From a checkpoint of a small transformer trained on Wikipedia: a variant of Adam for these matrices.
MLP neurons of a small language model. Each row is named by its layer, matrix (down: output weights) and neuron, and shows model dimensions 32-127. Each number is 50 + 15 x the weight over its row's rms, rounded and kept within 0 to 99. A neuron's up and down rows have the sign that makes its largest values positive.
A block is one neuron, or neurons of one layer that tend to fire together. After each block is what it responds to, as a language model described it from the Wikipedia text at the highest values.

L18.down21:33 52 47 53 57 65 71 48 39 50 68 75 32 50 54 36 28 59 34 61 34 42 49 40 56 44 48 41 22 57 56 54 65 31 47 53 31 37 39 43 39 62 49 38 33 59 38 49 21 41 51 53 52 55 56 36 49 37 53 48 32 34 78 10 41 55 51 73 60 28 38 59 59 20 27 44 42 36 31 43 41 46 41 65 27 61 60 44 21 14 40 56 50 51 40 25
L18.down470:61 51 48 30 93 32 39 46 28 56 74 31 36 40 46 38 43 63 44 57 57 48 69 54 74 70 44 64 37 40 57 62 66 57 26 28 29 50 26 46 40 33 55 70 54 64 56 58 48 28 38 27 54 44 42 59 36 30 42 51 25 32 42 46 20 76 56 45 69 63 49 55 58 67 52 31 48 33 64 43 60 44 51 22 62 46 72 76 61 16 37 69 46 29 56 64
L18.down545:53 49 52 81 58 54 41 52 31 28 60 64 62 45 68 22 17 41 37 52 46 40 33 26 45 47 48 41 68 45 72 55 68 71 68 34 38 67 81 57 43 40 38 82 49 23 52 51 40 48 35 87 51 35 64 54 46 60 54 60 60 46 62 52 42 70 77 39 54 39 59 33 52 36 51 42 32 41 67 30 74 53 49 30 53 18 44 50 29 30 57 87 40 41 66 62
L18.down761:37 53 72 63 42 47 59 51 38 25 58 47 48 46 54 55 54 55 43 53 38 80 65 41 64 66 53 31 37 31 23 37 56 43 44 94 49 49 50 36 54 36 45 68 40 73 39 42 41 17 42 42 52 74 57 61 54 42 60 96 31 23 33 65 51 18 34 38 57 50 41 42 22 65 46 35 56 51 41 53 45 57 29 76 28 48 56 26 45 70 26 42 69 47 73 30
Names in lists and tables. Mid-word pieces of surnames, often Slavic or Eastern European, in year-by-year lists and tables (Zino-vy-ev, Ne-ster-enko, Ru-ble-v); also dates, months and commas in such entries.

L8.down649:21 47 47 44 29 51 09 40 43 37 58 36 54 30 35 59 38 47 76 18 53 39 16 35 70 50 57 63 56 43 53 51 64 53 37 38 49 69 30 43 58 44 52 49 54 48 51 60 64 29 54 80 74 71 52 12 27 50 67 60 76 49 42 60 45 49 59 35 63 29 57 68 41 40 67 28 52 43 39 40 42 53 60 82 41 82 46 44 39 43 27 74 20 56 37 69
Dates and prior status. Month names between a day number and a year (14 September 2002), commas in dates or scores, and "former" before a prior role.

L8.down937:38 58 35 48 50 42 37 41 60 43 46 34 37 34 40 45 26 30 78 49 66 36 42 27 68 43 71 60 32 50 50 38 69 64 41 43 39 50 65 45 45 52 37 55 40 29 49 53 45 50 64 75 36 35 56 39 24 53 58 39 26 39 88 60 71 71 45 38 40 34 85 49 47 30 58 27 49 45 53 25 46 49 48 54 99 55 69 65 57 26 59 52 29 49 38 44
Mixed connectives and name starts. Coordinating words like or, and, & (including "or" opening orca, orcs, ordained) and first pieces of proper names in lists or titles, e.g. Cha, El, Northern.

L18.down378:33 50 52 76 51 55 47 64 55 64 61 64 66 34 38 38 28 49 63 84 47 46 28 85 62 35 58 80 49 45 52 42 52 43 57 71 41 32 43 26 09 55 19 30 48 32 23 54 57 35 44 42 56 37 59 41 47 59 21 43 65 52 52 73 49 53 50 51 55 39 57 58 51 70 56 70 56 44 45 43 48 54 16 27 73 73 70 61 73 49 58 43 41 64 37 46
L18.down487:41 41 59 57 56 64 33 50 40 52 53 43 31 37 31 51 98 58 31 20 41 63 48 76 64 51 61 50 37 24 43 43 32 85 33 69 62 19 70 57 23 32 28 52 48 65 49 42 42 60 33 66 48 47 49 58 43 68 61 85 53 58 30 58 18 40 19 63 56 71 46 55 52 76 75 59 71 62 54 59 29 33 47 51 34 56 62 00 44 44 40 30 43 40 25 72
L18.down549:57 37 44 69 57 50 65 21 18 53 70 51 60 72 59 69 71 52 50 66 43 32 74 28 69 37 49 47 39 54 45 47 54 56 53 39 52 01 59 48 34 23 57 60 56 39 46 54 57 52 33 25 55 31 65 53 60 45 44 58 59 48 49 56 79 41 56 72 41 75 34 32 40 64 69 31 57 28 26 77 38 76 85 65 53 33 51 39 61 55 21 44 54 41 46 25
L18.down1309:57 30 66 72 22 47 39 55 57 22 40 40 50 40 23 45 70 66 48 52 37 58 44 41 74 48 32 34 54 27 35 36 60 39 29 57 55 00 39 60 42 52 46 45 46 53 63 25 40 43 41 60 51 42 41 41 54 42 31 71 56 50 38 60 31 48 66 85 69 47 61 54 61 72 49 48 83 40 39 41 65 63 37 71 32 51 60 34 30 58 70 28 66 63 18 56
Noun-phrase head endings. Final token of a noun or name that closes a phrase, often a suffix like -ing, -ation, -ity, before of, commas or periods (filtering, conclusion, America).

L15.down393:26 44 52 60 41 42 78 26 58 42 41 58 51 38 57 44 26 46 51 63 62 33 62 73 59 61 69 54 49 41 39 26 41 87 48 38 70 45 31 63 35 75 55 59 53 43 46 47 62 62 62 34 41 67 50 68 43 52 42 66 59 58 68 59 73 72 36 53 49 45 40 70 32 51 48 46 60 51 47 95 33 49 51 60 22 55 58 58 59 43 32 44 86 47 19 77
L15.down617:56 49 38 55 75 44 39 38 74 62 82 48 58 68 15 63 90 28 58 38 22 54 39 51 40 81 50 49 56 49 35 52 45 55 46 26 32 17 47 60 29 63 53 52 75 45 47 51 66 36 38 48 53 34 49 22 63 60 39 59 37 58 65 34 81 61 33 43 61 58 67 37 41 53 44 32 62 47 29 54 60 50 19 67 61 23 62 62 50 41 50 42 62 75 34 58
L15.down720:51 31 55 59 10 74 68 21 68 52 50 49 37 45 36 37 56 68 67 58 51 78 39 32 57 63 51 59 53 58 82 28 58 67 63 55 54 24 48 48 45 69 47 21 32 62 66 51 43 25 63 66 57 21 46 41 62 63 26 71 59 19 68 79 38 62 68 63 44 56 33 43 31 47 24 59 52 39 73 63 64 85 40 72 34 52 82 58 52 66 53 51 57 57 37 47
L15.down900:47 46 42 74 58 45 52 62 59 33 42 38 43 67 56 49 57 37 58 66 56 57 70 23 75 38 29 64 57 36 38 59 46 55 44 32 43 48 59 18 44 80 85 58 45 19 55 39 54 50 40 53 53 27 50 66 44 61 55 84 48 73 59 58 32 31 59 59 52 49 47 47 56 34 60 42 67 58 60 47 37 61 49 67 51 58 10 70 69 31 50 49 51 50 63 48
Abstract noun endings. Final pieces of abstract or process nouns, especially suffixes like -ation, -ion, -ity, -y, -graphic, as in demolition, arbitration, selection.

L15.down49:20 49 48 51 73 78 68 43 61 37 62 55 58 49 72 27 28 63 60 52 60 37 61 74 54 56 34 81 80 27 75 49 74 73 48 38 38 00 71 70 63 65 33 24 64 39 74 63 40 49 50 34 77 62 47 31 59 21 44 43 46 48 61 57 36 34 72 58 50 41 75 37 47 68 17 61 68 44 62 33 64 54 50 28 49 56 40 45 71 32 62 44 62 47 48 06
L15.down135:34 76 46 30 51 46 57 60 49 56 32 71 56 45 33 49 43 57 50 67 30 43 45 39 45 52 60 61 28 53 76 49 46 71 28 24 62 46 54 38 48 30 51 33 73 55 52 57 18 58 54 69 38 28 36 46 47 52 59 56 40 56 33 48 11 51 51 56 50 82 50 57 40 42 48 84 45 62 41 49 53 65 41 72 50 77 65 46 27 26 18 31 68 61 66 46
L15.down209:61 71 64 77 78 56 34 46 22 61 47 74 33 41 64 45 50 10 78 61 34 39 56 36 38 28 72 41 37 76 68 55 40 29 53 28 54 69 33 50 43 32 28 41 61 37 58 39 53 44 38 53 44 52 59 50 33 32 68 64 37 27 36 27 21 54 57 60 70 20 53 60 52 58 61 85 40 41 27 78 71 53 40 40 32 51 31 59 33 48 32 42 36 57 42 66
L15.down1271:54 45 64 43 37 40 48 46 17 53 77 61 44 34 62 61 43 33 34 50 48 50 49 36 41 60 61 45 40 52 46 46 71 50 44 31 51 27 41 55 72 60 37 63 64 47 49 62 38 24 70 57 42 52 31 45 58 46 73 61 51 51 01 58 56 42 58 70 64 75 38 58 52 85 47 48 48 32 54 15 52 52 48 35 42 47 98 53 58 80 42 60 16 29 49 44
Name-slot predictor. Fires on colons, table pipes and mid-name pieces right before or inside a person's name in lists, tables and infoboxes, e.g. "Prime Minister:", "GK |", "Dimit-ro-v".

L18.down316:70 45 77 55 60 33 47 63 74 53 59 40 67 42 52 53 43 52 58 24 60 88 37 37 64 52 65 70 56 53 38 59 67 54 56 52 24 83 46 36 43 44 44 42 50 56 43 63 53 49 58 62 55 62 38 35 21 53 55 50 58 60 45 20 66 52 43 51 66 54 47 72 51 49 66 45 52 40 47 61 56 70 50 66 90 63 41 45 34 52 50 61 60 66 51 33
L18.down331:36 41 54 64 79 24 48 30 93 55 33 52 67 45 55 75 50 32 38 72 25 51 60 55 21 62 67 52 40 23 28 36 46 62 49 34 21 50 28 45 40 49 69 76 50 65 41 52 47 58 44 30 56 61 35 26 38 63 22 55 43 54 53 75 34 73 25 56 57 44 33 25 47 40 69 40 74 60 48 56 60 64 63 45 51 38 55 60 49 70 37 59 37 36 33 85
L18.down702:62 40 39 52 75 54 43 64 55 41 57 76 73 68 21 53 26 62 45 75 58 69 69 47 54 62 47 45 24 36 51 63 46 57 22 69 58 46 63 48 52 34 38 33 15 54 42 44 62 29 41 26 46 62 48 64 64 36 37 70 46 42 15 47 45 57 62 60 55 46 77 50 40 36 43 39 41 53 29 61 54 23 30 55 45 32 55 37 40 44 49 30 66 48 57 48
L18.down1106:59 35 47 63 35 54 41 39 61 30 33 48 61 55 63 69 51 55 31 60 61 73 55 66 45 51 54 50 39 53 70 48 55 75 70 55 81 42 49 51 59 19 46 72 72 35 54 54 45 54 44 30 49 43 20 40 41 63 54 55 68 71 40 71 47 45 52 46 42 49 56 47 76 55 58 49 29 13 42 56 34 59 80 48 33 34 59 36 72 45 26 69 35 43 49 66
Incomplete word stems. Word pieces that begin or continue a word still missing its suffix, as in found(ing), an-im(ator), Bell(ator), consist(ed), announc(ement).